config = dict(
    rope_fraction=1.0,
    init_std_up=0.0334,
    warmup_steps=213,
)
MLP neurons of a small language model. Each row is named by its layer, matrix (gate and up: input weights; down: output weights) and neuron, and shows model dimensions 144-207. Each number is 200 + 30 x the weight over its row's rms, rounded and kept within 0 to 999. A neuron's up and down rows have the sign that makes its largest values positive.
After each neuron's rows, "fires after" lists the tokens most often just before its 100 highest values on Wikipedia text that the model never trained on.

L2.gate159,210,172,210,202,161,160,193,169,150,146,165,187,167,232,172,241,201,187,168,200,193,232,184,165,198,193,211,175,174,221,243,224,235,212,205,219,194,255,184,180,202,212,205,177,159,175,151,181,276,175,140,175,201,231,142,236,164,260,225,216,237,216,170,191
L2.up159,217,234,187,180,229,158,232,228,207,176,197,212,211,183,168,191,214,234,171,259,208,248,176,208,204,228,245,211,188,228,227,251,203,176,197,249,184,228,165,206,217,224,190,179,209,159,152,206,207,239,208,233,194,184,221,235,214,235,187,172,186,205,197,207
L2.down159,215,167,216,270,192,198,131,193,228,210,250,224,232,163,223,182,191,199,259,166,232,184,216,220,230,203,219,193,199,157,232,167,196,211,230,176,162,228,207,195,220,209,216,201,191,134,210,189,168,242,195,181,219,220,226,219,198,219,226,216,197,239,175,192
fires after: "fl", "w", "Hear", "Fl", "W"

L5.gate501,225,187,179,173,204,154,206,204,187,176,185,257,207,200,167,233,217,196,152,187,172,227,160,193,208,214,216,205,135,218,242,288,219,168,188,214,176,240,242,166,212,216,214,163,208,235,215,219,250,202,185,223,169,217,177,204,190,200,207,174,256,181,194,187
L5.up501,111,217,145,207,184,223,214,140,164,202,219,169,157,224,234,185,161,190,144,191,192,183,193,168,188,160,214,171,230,147,209,177,231,197,171,173,151,206,166,183,173,207,188,201,238,185,191,192,265,204,234,179,218,159,142,224,153,157,192,172,203,240,227,181
L5.down501,165,226,189,209,199,174,225,189,269,240,201,157,192,178,187,223,190,197,227,216,250,163,235,212,164,185,203,224,227,196,229,219,224,216,166,240,220,196,141,148,204,233,183,280,207,204,166,138,167,186,142,202,147,196,154,248,201,150,204,200,193,234,215,229
fires after: "w", "W", "Sh", "de", "We", "wh"

L2.gate393,179,237,184,178,122,202,255,247,198,215,243,179,174,206,233,148,140,170,223,157,157,159,190,237,164,230,226,249,195,193,291,218,222,201,207,223,202,200,227,207,253,210,205,231,193,181,174,191,171,200,167,222,195,211,205,192,239,143,198,194,154,212,197,195
L2.up393,175,206,197,170,176,174,207,165,98,192,215,193,171,194,212,184,264,221,179,205,166,223,226,210,225,249,175,176,205,225,222,263,240,226,196,223,203,176,216,192,264,227,185,225,218,243,168,187,211,216,157,201,201,258,187,236,190,195,208,196,204,192,187,190
L2.down393,241,155,207,264,259,218,139,180,140,217,229,214,291,191,183,216,216,211,214,214,184,246,233,157,237,179,183,202,219,232,177,199,165,234,212,195,163,179,192,197,174,157,230,199,174,221,181,206,193,224,168,192,191,225,213,229,196,223,228,170,216,175,208,179
fires after: "1 ", "3 ", "4 ", "0 ", "1", "5 "

L8.gate284,223,220,233,190,178,165,176,244,213,245,160,196,195,208,190,181,218,207,139,171,228,216,137,169,240,218,246,189,232,170,151,180,227,176,188,204,203,118,163,154,188,210,195,249,230,217,193,216,205,207,245,213,207,220,184,183,189,208,194,227,129,153,173,185
L8.up284,206,217,157,154,221,237,160,228,179,174,239,212,185,235,156,170,170,233,225,210,275,173,167,247,223,144,226,179,182,185,229,186,194,166,199,202,208,161,213,186,194,207,203,171,237,211,204,221,204,202,229,217,136,171,188,191,161,145,226,169,227,216,186,178
L8.down284,196,228,274,224,183,144,185,153,210,178,239,171,235,176,186,200,241,208,193,241,188,208,206,164,155,230,197,149,179,195,217,203,184,254,202,216,168,216,201,215,186,205,156,251,237,145,152,234,177,180,215,208,261,207,198,266,229,229,246,207,216,191,206,237
fires after: "| ", "–", "202", "it ", "5", "he "

L3.gate346,211,215,181,208,184,147,227,232,225,182,172,207,218,198,147,210,226,216,212,235,190,237,225,156,207,179,195,171,181,163,209,242,230,180,223,186,229,211,213,164,191,226,241,217,268,197,181,257,196,158,214,256,230,146,176,247,202,195,186,205,227,217,202,238
L3.up346,171,202,206,227,175,180,227,219,194,196,245,175,127,232,173,181,157,220,211,214,162,243,206,208,241,188,201,192,169,187,210,224,206,218,236,222,191,161,241,192,196,198,177,172,243,189,152,192,195,197,246,169,259,204,105,170,218,233,212,188,253,248,188,207
L3.down346,216,165,178,179,248,227,207,176,142,209,225,168,199,245,216,199,162,190,207,173,254,164,196,210,210,199,186,223,228,204,182,180,179,223,171,233,202,199,207,222,228,201,265,191,162,225,248,240,200,179,190,174,236,209,237,201,219,207,178,176,177,192,174,240
fires after: "S", "T", "H", "| ", "s", "progr"

L3.gate60,188,225,211,195,214,187,223,228,180,181,186,248,188,189,156,221,165,254,229,241,154,210,157,192,212,172,210,203,191,212,280,234,161,224,177,190,148,239,201,228,223,213,219,172,142,189,104,211,212,213,181,221,207,149,142,245,219,197,246,195,238,249,171,245
L3.up60,206,236,193,245,144,172,215,198,234,189,252,153,181,221,201,225,213,180,183,163,157,164,177,217,171,221,210,187,172,179,194,268,242,182,213,176,201,219,157,189,188,199,182,214,182,208,191,193,250,192,241,185,213,252,197,231,205,245,196,207,185,182,178,193
L3.down60,224,196,232,215,212,281,176,133,206,209,197,204,202,143,187,177,174,203,141,201,282,193,234,193,199,214,148,244,191,168,132,218,151,212,222,199,235,213,222,183,211,178,231,191,223,185,183,194,216,177,160,207,194,167,234,149,232,208,203,273,192,219,175,180
fires after: "w", "W", "second ", "first ", "2 "

L6.gate91,176,191,192,229,239,218,234,212,201,220,166,216,176,155,203,232,190,167,247,267,186,211,173,195,198,199,157,195,167,182,212,210,260,219,192,206,197,181,208,241,189,196,195,187,223,206,164,245,204,207,196,187,233,211,189,232,187,238,215,183,196,198,265,230
L6.up91,202,178,272,244,264,225,210,196,199,230,251,170,172,179,187,193,191,230,213,214,189,234,188,215,261,167,205,220,194,177,199,210,155,220,190,204,182,187,179,135,173,193,254,192,241,125,164,218,221,236,258,179,210,244,214,152,150,241,190,235,172,214,212,226
L6.down91,230,212,230,253,219,216,234,172,277,208,168,243,138,213,226,192,181,191,178,195,258,209,226,196,211,235,200,174,190,155,230,163,167,204,159,213,228,159,225,174,259,170,224,231,221,231,211,210,200,186,220,249,168,182,176,215,228,177,154,161,233,190,213,190
fires after: "S", "z", "s", "M", "K", "at"

L5.gate453,234,210,222,245,186,174,245,199,197,187,232,173,187,215,173,200,179,218,162,233,159,199,198,196,164,209,194,241,217,197,233,180,197,201,234,227,234,208,198,284,183,223,227,205,172,182,174,236,195,210,212,152,232,202,198,152,258,204,218,193,219,207,185,178
L5.up453,216,192,129,176,180,186,200,183,228,210,176,222,193,204,139,276,209,226,180,176,238,206,147,177,266,197,220,190,197,192,184,210,195,219,138,235,188,223,228,204,217,227,244,243,151,189,255,221,183,219,218,144,236,193,182,216,214,174,135,165,197,171,143,182
L5.down453,213,170,194,158,167,266,197,222,198,224,210,238,189,242,197,244,186,197,199,216,187,209,171,217,185,159,193,228,194,203,217,202,154,187,236,151,231,210,278,182,190,118,174,172,228,233,169,242,186,219,169,249,217,217,185,189,157,198,212,188,201,208,221,173
fires after: "\n", "1", "D", "–", "2", "S"

L12.gate117,222,179,209,147,155,179,128,173,156,164,214,261,235,192,212,218,193,174,160,181,171,200,227,218,209,200,171,154,229,174,210,188,184,205,249,212,164,141,202,160,179,199,222,227,216,204,159,211,212,191,202,233,248,227,217,202,210,230,178,185,198,160,166,160
L12.up117,209,205,190,172,222,204,204,181,265,223,259,167,167,202,225,195,183,189,166,194,182,182,241,202,246,197,202,194,170,156,161,166,186,235,158,200,181,201,214,175,231,162,232,151,152,158,179,207,218,157,232,169,204,161,241,220,199,183,213,250,186,154,201,204
L12.down117,156,181,237,190,230,212,152,193,148,192,128,192,149,184,222,178,232,186,201,229,239,200,204,147,208,204,211,213,208,248,198,174,141,225,183,227,182,230,212,185,169,177,131,233,201,172,203,191,245,128,236,211,255,150,173,179,209,224,180,206,231,226,212,220
fires after: "\n", "mic", "- "

L2.gate23,206,239,218,223,229,166,203,194,165,188,228,207,212,174,233,204,191,240,209,183,199,231,188,243,217,205,222,206,219,188,209,158,193,223,191,199,208,241,167,231,205,169,199,229,189,169,167,121,206,193,185,223,176,199,217,229,193,179,178,259,211,191,214,187
L2.up23,223,215,183,164,224,183,143,216,187,194,250,234,229,172,194,252,263,184,150,223,218,203,190,214,218,167,201,229,240,198,267,244,199,235,221,179,246,226,208,171,181,166,234,182,198,202,182,174,177,232,205,197,223,176,247,210,220,211,247,220,216,181,200,230
L2.down23,272,175,198,234,188,234,168,162,237,206,186,209,188,155,220,169,180,177,180,218,196,192,195,182,202,210,232,193,193,153,149,223,183,224,167,207,182,153,199,213,204,200,183,172,203,188,199,195,174,187,217,193,181,218,169,207,192,217,196,184,146,228,204,180
fires after: "v", "1", "9", "8"

L6.gate482,203,179,194,179,178,231,188,251,214,202,183,190,146,165,185,213,243,215,217,203,154,195,194,237,199,180,214,195,167,150,202,170,209,187,177,202,268,220,210,180,252,158,199,178,191,232,124,215,169,257,156,171,157,184,167,262,189,179,170,203,152,180,195,183
L6.up482,243,170,178,203,181,217,233,195,224,213,139,220,236,218,253,197,179,171,229,189,144,176,198,234,214,193,196,240,200,166,203,234,147,151,224,176,176,244,156,206,210,223,180,215,186,183,180,242,164,191,115,236,169,244,208,225,206,212,230,180,198,209,207,195
L6.down482,196,187,168,210,186,223,190,239,171,216,176,192,159,151,126,172,201,191,189,140,210,209,157,243,216,178,169,166,176,234,182,251,206,239,193,214,232,163,196,184,180,191,190,166,193,248,201,181,225,185,159,176,189,178,193,152,165,237,191,190,195,159,220,190
fires after: "| ", "(", "; "

L3.gate110,243,213,201,213,208,155,178,252,215,198,236,234,221,193,177,220,238,213,208,211,196,244,220,207,232,201,168,190,164,217,242,236,224,223,180,245,200,225,191,205,204,201,209,209,215,262,164,169,217,239,203,198,185,202,205,166,196,189,237,157,169,205,249,238
L3.up110,232,224,255,228,202,211,216,245,226,218,212,209,200,210,146,202,191,221,141,170,202,186,202,227,203,187,192,192,249,176,214,221,197,220,208,215,209,191,145,213,200,252,214,179,165,195,188,167,194,184,202,192,190,198,160,240,162,201,230,215,249,225,199,209
L3.down110,148,182,188,152,149,209,208,201,156,170,207,201,211,269,224,153,246,191,231,213,221,174,209,213,189,226,181,233,191,186,196,170,160,228,201,186,290,190,218,215,219,137,178,210,244,227,219,165,188,144,178,198,180,246,206,204,222,191,189,253,188,199,213,258
fires after: "W", "w", "off"

L11.gate245,249,163,192,190,160,173,198,206,220,215,225,210,256,180,186,165,246,193,207,142,204,245,223,219,235,209,169,193,275,156,164,146,126,178,216,193,196,216,159,180,186,131,242,183,178,231,172,249,176,234,202,179,173,168,178,209,185,165,196,156,177,180,181,178
L11.up245,215,201,154,165,196,181,189,182,207,199,198,197,171,199,209,195,208,252,254,243,203,225,167,188,178,205,245,198,221,197,205,179,212,192,208,187,200,219,143,148,205,197,247,190,202,200,233,233,217,156,213,271,197,133,177,199,171,185,200,187,177,252,162,180
L11.down245,176,232,207,235,231,234,241,172,173,192,148,214,214,133,213,161,182,205,184,193,209,131,207,239,208,224,190,225,187,238,223,159,176,207,212,171,173,214,231,156,215,184,211,188,215,192,176,208,194,208,160,201,240,157,256,222,208,199,192,231,164,240,145,199
fires after: "\n\n", ". ", "\n"

L7.gate158,217,205,213,148,229,156,176,210,145,231,196,202,215,196,176,172,247,215,201,199,161,218,173,192,207,164,171,175,164,156,241,172,247,218,175,167,159,198,226,185,192,194,226,223,190,124,232,230,186,214,192,168,170,182,188,203,202,146,154,251,155,208,222,226
L7.up158,169,181,148,166,217,185,180,132,234,158,209,203,193,175,184,242,231,200,161,174,190,192,246,140,181,197,218,245,186,253,198,221,226,227,203,168,192,232,198,229,155,206,211,214,202,147,152,186,272,198,225,183,260,144,234,200,192,209,217,191,213,169,188,260
L7.down158,186,190,211,237,172,207,250,265,223,187,194,190,181,185,251,141,209,182,183,222,196,194,220,192,170,151,221,203,246,184,163,178,195,181,193,194,164,234,219,178,203,184,230,211,203,214,197,160,209,173,202,196,181,188,172,193,295,216,216,238,168,135,155,139
fires after: "\n", "Post", "pen", "Par", "cor"

L2.gate49,199,198,226,229,210,275,256,240,225,157,175,232,215,170,162,176,205,201,184,214,158,270,183,204,185,169,144,190,222,158,202,229,199,175,179,209,218,193,255,223,180,194,229,213,220,158,139,199,193,228,217,229,239,180,227,132,162,161,146,254,137,231,209,181
L2.up49,170,213,230,240,201,215,201,199,186,233,219,134,132,225,194,240,213,180,166,171,194,196,165,225,134,154,230,215,237,179,164,153,161,233,228,228,268,188,183,215,196,218,220,175,168,190,247,217,247,220,197,165,215,177,142,155,215,208,195,210,154,163,188,258
L2.down49,263,174,211,215,239,248,178,201,164,243,186,181,247,211,187,238,210,222,257,182,223,244,202,221,218,235,202,220,226,232,200,201,148,193,191,163,214,214,201,189,217,192,112,210,159,177,237,274,182,194,233,234,131,184,186,198,170,279,210,228,197,197,158,157
fires after: "M", "S", "Ch", "Y", "Mad", "T"

L2.gate575,222,156,211,146,183,204,200,199,211,192,194,182,162,208,207,218,184,171,151,197,206,205,183,214,242,229,194,165,250,190,232,191,221,223,214,156,165,218,219,180,191,197,168,211,162,232,189,169,196,175,154,194,219,198,145,182,220,223,192,208,189,241,159,153
L2.up575,235,205,189,184,181,186,230,195,206,200,154,244,218,177,206,181,253,230,198,202,225,150,201,178,217,201,185,174,233,185,198,169,222,199,213,186,149,204,231,183,198,175,171,151,176,150,197,207,205,205,189,233,240,174,227,171,186,189,242,268,235,202,175,201
L2.down575,206,153,226,200,253,190,203,219,194,195,205,222,192,238,225,190,174,182,275,225,214,174,191,176,204,180,220,146,179,180,192,183,199,170,165,218,185,262,180,155,197,202,251,245,196,181,227,175,216,161,269,230,216,214,162,182,172,224,291,164,235,171,228,248
fires after: "cre", "re", "- ", "dr", "sp", "refl"

L11.gate345,189,178,214,215,181,135,164,206,181,204,231,161,249,232,162,200,187,218,194,152,184,181,191,168,245,117,218,198,177,247,233,166,198,156,259,203,177,197,198,219,187,199,182,172,170,205,213,183,205,200,226,246,196,213,135,270,216,229,171,205,192,183,198,194
L11.up345,201,237,197,255,179,211,248,221,184,190,218,244,204,207,256,269,204,203,202,162,198,203,174,201,234,225,151,167,201,191,212,188,208,230,172,220,187,198,183,198,185,240,145,183,161,240,195,213,229,196,159,214,118,158,224,207,204,129,215,216,219,154,193,201
L11.down345,206,215,178,176,210,173,196,185,197,223,224,227,221,258,209,265,178,157,241,188,170,174,201,179,191,177,233,215,205,167,214,161,161,148,218,234,202,153,178,267,180,200,168,214,171,169,199,253,250,141,275,223,200,166,200,228,140,213,196,199,147,253,235,210
fires after: ","

L2.gate288,212,202,209,179,209,138,205,231,182,236,167,184,127,202,230,201,241,224,161,185,165,223,251,238,191,236,197,233,164,190,229,176,207,176,206,152,172,233,174,204,205,200,221,187,185,240,205,243,171,197,218,284,206,223,166,152,207,257,166,216,109,221,243,187
L2.up288,209,230,189,194,256,184,210,194,189,180,180,136,167,203,217,182,134,230,209,193,184,259,161,211,207,225,197,230,253,192,191,200,175,156,170,164,235,219,182,216,232,206,181,143,206,213,203,169,216,186,281,207,206,240,249,271,245,190,196,216,175,186,152,261
L2.down288,186,206,191,201,170,250,243,160,193,175,191,156,215,178,203,202,185,250,135,222,188,224,184,181,230,225,230,162,197,230,236,187,179,222,201,242,171,198,275,224,172,195,245,207,170,168,190,234,261,173,162,183,184,205,230,181,205,170,139,190,171,229,205,198
fires after: "| ", "(", "the ", "in "

L3.gate530,171,208,178,159,228,178,168,199,173,226,173,178,207,151,190,177,149,205,199,135,197,178,167,249,189,217,192,158,214,184,202,195,215,189,259,194,206,165,218,181,213,172,222,232,188,206,219,202,260,216,182,183,174,192,128,144,246,213,196,179,140,203,171,162
L3.up530,144,190,237,150,193,164,169,195,185,178,231,172,224,180,225,197,203,265,243,251,132,232,164,238,203,207,197,187,236,186,189,158,198,235,169,176,222,155,218,228,210,238,200,200,202,174,141,223,201,150,229,201,199,230,227,179,212,161,203,237,193,204,197,198
L3.down530,216,201,190,161,239,234,240,195,195,228,157,206,215,155,247,230,217,253,233,176,192,205,263,185,205,213,204,226,216,203,200,211,185,177,190,183,177,197,212,173,216,177,151,217,221,148,240,189,180,210,188,160,222,238,171,190,223,176,226,217,238,208,200,163
fires after: "| ", "- ", "Website", "J", "/", "h"

L3.gate545,194,207,233,249,177,191,238,234,231,235,183,224,203,219,193,232,202,240,177,230,226,162,234,203,210,231,189,143,194,151,222,225,160,214,142,226,199,243,242,209,221,233,231,185,165,214,170,167,195,236,224,172,231,156,277,175,237,216,244,238,227,206,256,148
L3.up545,188,186,166,167,149,196,164,212,190,223,169,233,190,156,225,260,228,202,148,175,233,174,189,216,213,151,183,242,144,195,237,196,159,170,157,177,229,234,223,214,198,189,256,238,183,191,209,201,226,244,271,217,186,256,251,206,247,238,185,183,220,219,191,248
L3.down545,206,167,204,187,211,189,198,172,208,227,174,209,137,224,185,212,227,178,233,230,162,204,189,242,218,239,275,143,170,247,201,200,210,142,195,220,211,157,164,201,260,183,225,196,191,149,272,147,252,205,207,203,148,219,198,209,153,209,195,181,185,161,184,191
fires after: "E", "was ", "D"

L2.gate3,263,176,197,196,211,206,196,229,249,180,163,223,193,162,206,199,216,203,161,217,263,222,190,222,200,269,176,151,226,219,232,210,201,223,218,202,201,199,215,192,217,230,171,146,202,230,204,198,222,215,204,179,197,196,188,258,207,186,222,197,205,179,204,194
L2.up3,248,180,149,179,208,242,151,161,197,227,144,131,247,201,184,207,189,194,192,131,188,213,190,232,203,178,227,204,219,218,166,221,175,182,225,216,205,219,205,195,199,249,213,193,159,199,178,198,183,193,209,133,184,194,226,186,245,248,166,217,222,192,202,132
L2.down3,164,216,216,216,166,185,244,214,137,224,187,209,172,178,206,205,209,195,218,254,236,209,194,209,264,174,193,280,214,230,172,160,175,207,184,253,225,193,167,231,179,186,224,220,222,224,180,223,228,175,222,231,213,184,168,177,161,209,236,169,199,218,215,178
fires after: "On ", "on ", "In ", "Mon", "Ver", "| "

L8.gate130,189,194,206,184,202,177,139,211,147,208,211,217,214,156,150,200,227,145,157,115,193,209,210,266,203,192,159,186,178,177,140,180,210,224,232,206,193,181,204,189,173,178,281,201,175,270,160,195,226,243,229,186,178,238,189,176,217,168,151,184,173,219,224,161
L8.up130,231,197,212,188,230,186,217,190,252,202,191,216,217,161,152,158,219,188,245,198,199,240,170,211,222,210,212,199,201,159,184,265,206,239,250,161,245,145,222,193,177,200,164,228,185,209,159,174,180,235,204,241,247,200,194,199,196,205,190,172,215,254,218,220
L8.down130,182,213,191,192,240,219,208,197,191,209,115,164,194,171,159,234,141,174,190,175,192,166,210,206,235,212,223,246,218,251,164,216,160,188,168,224,190,226,230,160,183,241,179,195,207,185,233,186,224,160,207,204,198,215,181,235,159,209,220,226,238,166,207,284
fires after: "| ", "Al", "of ", "U", "Abd"

L9.gate33,192,240,270,181,199,208,214,194,184,184,212,177,211,181,218,175,190,209,148,171,235,249,177,210,204,178,208,200,262,193,251,142,208,241,208,250,190,192,206,239,217,238,174,180,214,218,204,155,188,135,189,214,178,176,142,236,234,127,200,227,164,187,213,242
L9.up33,197,151,167,189,189,184,187,222,179,224,276,303,207,221,211,188,182,237,195,191,182,214,196,184,234,153,149,218,221,165,243,228,237,179,239,166,257,207,152,165,188,184,221,210,215,255,212,273,253,233,222,225,151,186,243,235,204,253,149,239,185,181,187,166
L9.down33,257,219,257,149,194,199,210,176,203,190,197,138,156,207,190,204,194,223,174,139,193,206,276,203,194,207,225,167,176,174,191,198,167,221,207,191,171,208,229,227,189,178,118,204,214,183,184,155,192,169,192,234,193,216,169,189,224,196,223,145,178,224,191,245
fires after: ",", "| ", "B", "R", "|"

L11.gate298,204,175,262,212,196,132,147,180,216,184,173,281,226,209,174,261,250,169,222,240,172,207,218,233,198,221,216,180,192,199,183,119,212,197,206,247,223,212,198,177,216,193,213,198,228,200,165,254,210,183,181,182,241,160,156,240,249,190,178,176,200,231,191,190
L11.up298,204,193,175,222,170,250,233,211,176,208,198,187,178,141,183,258,194,176,159,197,259,234,206,205,198,209,238,177,178,232,242,256,149,183,194,191,173,205,240,220,173,197,214,218,203,209,202,185,182,250,193,204,260,208,207,221,198,227,217,202,251,230,182,221
L11.down298,213,170,272,226,181,179,182,161,195,184,235,252,216,258,231,186,268,173,233,183,155,191,221,192,190,199,230,225,203,197,234,212,200,169,213,113,239,197,208,190,206,182,239,167,197,208,203,203,222,181,187,188,215,145,183,204,142,208,230,174,212,160,172,193
fires after: "\n", "|", "date "

L3.gate137,202,202,224,218,218,114,142,154,214,217,193,254,240,170,211,171,307,206,237,188,151,192,200,169,219,238,185,164,165,211,181,195,207,190,240,203,210,256,212,195,185,149,247,156,173,199,234,287,183,208,225,161,272,220,165,188,237,205,187,158,164,181,168,229
L3.up137,178,242,168,198,186,202,175,190,168,198,248,195,196,182,240,278,223,183,203,234,182,215,192,179,187,207,169,245,137,210,233,227,205,197,242,189,228,196,213,196,165,165,147,213,239,222,237,246,182,175,213,238,156,211,188,196,122,199,159,125,164,165,232,204
L3.down137,204,207,274,195,197,243,185,195,208,183,164,175,229,114,232,213,174,230,188,130,184,174,210,165,199,178,243,201,220,158,179,202,226,227,188,149,134,214,206,177,209,229,216,193,162,209,147,197,169,154,262,206,191,206,208,173,222,201,245,238,255,124,208,191
fires after: "\n", "\n\n", "  "

L3.gate308,186,186,238,208,205,191,227,186,240,173,240,173,189,196,188,218,157,178,225,203,213,169,228,228,173,183,196,260,181,137,241,230,203,223,223,215,219,144,179,255,297,226,211,195,216,168,172,148,239,172,184,156,158,208,193,202,148,238,190,176,190,226,174,162
L3.up308,219,211,143,246,167,153,230,277,169,155,209,243,126,219,170,236,208,218,194,193,201,193,195,173,164,163,175,155,177,209,281,208,289,209,175,156,244,213,216,208,204,222,218,181,186,195,267,206,152,236,220,238,184,183,192,129,207,202,257,192,221,217,204,215
L3.down308,223,221,208,214,243,203,223,191,178,256,208,194,286,243,195,177,188,222,188,207,237,191,199,227,213,180,198,203,198,204,178,216,183,248,224,165,189,174,228,155,171,247,175,222,210,201,238,182,173,182,206,259,212,187,182,225,264,197,171,212,199,212,215,200
fires after: "D", ".", "Y", "$"

L10.gate230,237,193,219,231,171,231,199,187,188,175,150,256,189,190,207,250,198,156,209,168,210,240,229,251,151,153,226,182,184,131,195,183,180,218,160,159,243,235,218,211,210,233,193,164,149,198,200,178,213,209,209,206,173,197,210,152,206,215,193,192,171,213,214,192
L10.up230,221,215,223,197,193,194,210,175,245,267,194,211,199,145,222,189,174,233,191,192,219,152,211,202,195,182,209,198,198,205,158,209,231,200,197,237,240,183,210,250,184,188,169,185,201,206,224,195,209,233,223,184,237,167,280,236,151,250,181,184,151,243,221,211
L10.down230,168,198,169,230,209,145,182,219,217,169,159,139,172,171,183,193,160,190,179,176,204,139,190,210,179,164,213,217,219,176,172,210,171,222,203,168,235,189,218,202,180,156,208,146,263,227,152,167,179,199,192,225,191,173,215,230,183,236,203,208,253,199,179,215
fires after: "Al", "-", "al", "| ", "Moh"

L5.gate375,199,204,229,160,184,163,184,245,240,193,183,214,126,191,172,188,287,122,184,198,166,233,162,190,206,236,242,191,200,165,158,214,181,174,150,226,206,204,146,182,191,204,179,219,226,227,224,232,164,223,217,238,206,215,221,217,190,225,188,161,177,223,190,201
L5.up375,223,217,209,172,191,188,205,232,241,209,204,193,202,196,180,194,239,235,225,230,212,156,209,240,142,232,230,219,139,147,261,158,209,185,214,172,169,199,198,228,220,232,169,212,181,198,175,189,157,187,219,195,171,232,122,185,176,185,204,234,183,115,166,246
L5.down375,224,181,204,167,232,222,203,230,145,209,230,172,212,193,212,224,203,199,189,252,266,186,252,213,173,190,195,215,213,211,225,230,200,213,187,211,151,208,184,211,207,177,176,217,212,217,239,204,229,177,172,225,178,149,174,229,193,207,171,210,218,234,201,208
fires after: "| ", "the ", ", ", "; ", "University ", "=="

L6.gate330,241,205,165,154,174,237,174,222,205,184,237,167,187,195,242,184,157,235,200,220,187,224,197,152,233,224,222,155,156,146,203,211,172,209,199,194,147,226,224,216,213,204,203,223,128,225,142,135,218,208,129,190,217,252,203,231,205,174,233,239,216,241,199,182
L6.up330,210,147,158,180,193,245,209,237,204,200,182,196,182,216,223,229,164,159,218,137,214,254,202,197,250,203,218,242,233,206,199,156,170,190,194,196,152,159,233,205,243,276,90,179,218,212,212,230,223,221,238,193,181,237,178,102,204,189,219,164,166,137,229,176
L6.down330,140,217,212,208,179,196,188,196,217,186,193,201,231,189,211,210,172,222,200,208,163,204,156,165,246,171,276,144,183,165,195,208,196,198,223,160,239,200,220,167,159,158,223,197,195,208,178,211,202,196,137,153,211,176,219,166,208,201,152,219,182,150,155,241
fires after: "| ", "- ", ". ", "; "

L2.gate188,162,204,230,173,182,175,187,181,191,245,186,190,184,237,211,228,241,150,199,199,193,180,141,271,237,207,231,229,190,198,211,162,219,207,185,193,208,240,202,181,209,250,213,162,248,238,171,249,191,199,186,226,232,211,164,226,195,173,183,204,170,168,214,235
L2.up188,202,219,232,200,209,203,235,214,200,209,252,184,196,176,210,183,285,217,198,224,173,215,167,229,166,211,248,216,178,207,250,199,120,155,203,156,240,181,190,212,203,175,188,176,217,196,201,211,227,195,185,239,183,200,227,221,214,247,228,218,215,194,166,221
L2.down188,168,200,223,148,164,149,218,178,154,237,206,228,168,164,190,246,203,239,224,210,187,189,194,170,252,170,183,234,176,256,174,173,226,154,212,234,189,216,191,169,170,171,194,227,191,207,191,231,247,185,235,160,206,189,173,200,221,224,165,220,260,209,201,184
fires after: "the ", "The ", "| ", "R"

L5.gate17,240,215,185,172,179,193,170,199,215,182,249,194,167,241,196,225,144,205,215,191,198,165,172,174,218,179,204,184,189,117,201,226,226,187,170,212,140,263,152,228,227,185,221,156,213,237,200,206,201,181,203,201,167,199,158,193,195,201,206,161,239,203,243,199
L5.up17,184,237,228,248,153,204,234,166,212,240,200,200,197,234,138,214,132,235,222,250,276,170,190,217,225,174,170,178,197,188,232,201,214,219,217,186,191,169,136,142,198,258,164,162,181,214,185,179,217,211,205,214,263,203,186,210,187,216,236,162,194,220,155,170
L5.down17,197,168,186,209,223,210,235,211,195,178,177,234,180,137,221,182,246,181,196,145,200,169,239,228,187,216,248,174,219,202,203,198,224,233,151,189,229,234,205,174,194,156,213,207,228,178,211,251,127,188,167,190,176,139,255,262,206,156,173,238,226,200,199,257
fires after: "w", "f", "de", "H", "g", "| "

L12.gate501,208,215,214,189,136,211,250,221,207,203,261,204,178,183,135,156,162,173,181,178,232,176,187,201,209,213,150,224,133,143,254,187,187,174,193,254,200,185,267,210,219,182,157,193,181,192,114,221,201,180,179,222,167,194,159,190,175,181,173,201,197,193,223,206
L12.up501,173,198,193,219,168,202,216,170,198,269,217,174,223,168,204,219,162,204,226,177,212,190,176,208,231,214,120,196,138,229,208,178,144,207,202,247,218,176,180,239,170,240,179,112,215,176,182,181,227,150,182,205,216,150,218,191,166,189,207,217,248,219,184,246
L12.down501,196,205,168,240,222,170,201,224,165,212,192,217,229,208,185,191,198,216,216,198,185,196,160,201,192,223,187,202,236,209,168,245,155,233,192,234,170,144,210,152,202,191,230,157,176,238,167,260,194,218,157,162,222,199,211,229,206,169,252,197,224,130,181,238
fires after: "\n", "E", "5", "| ", "s"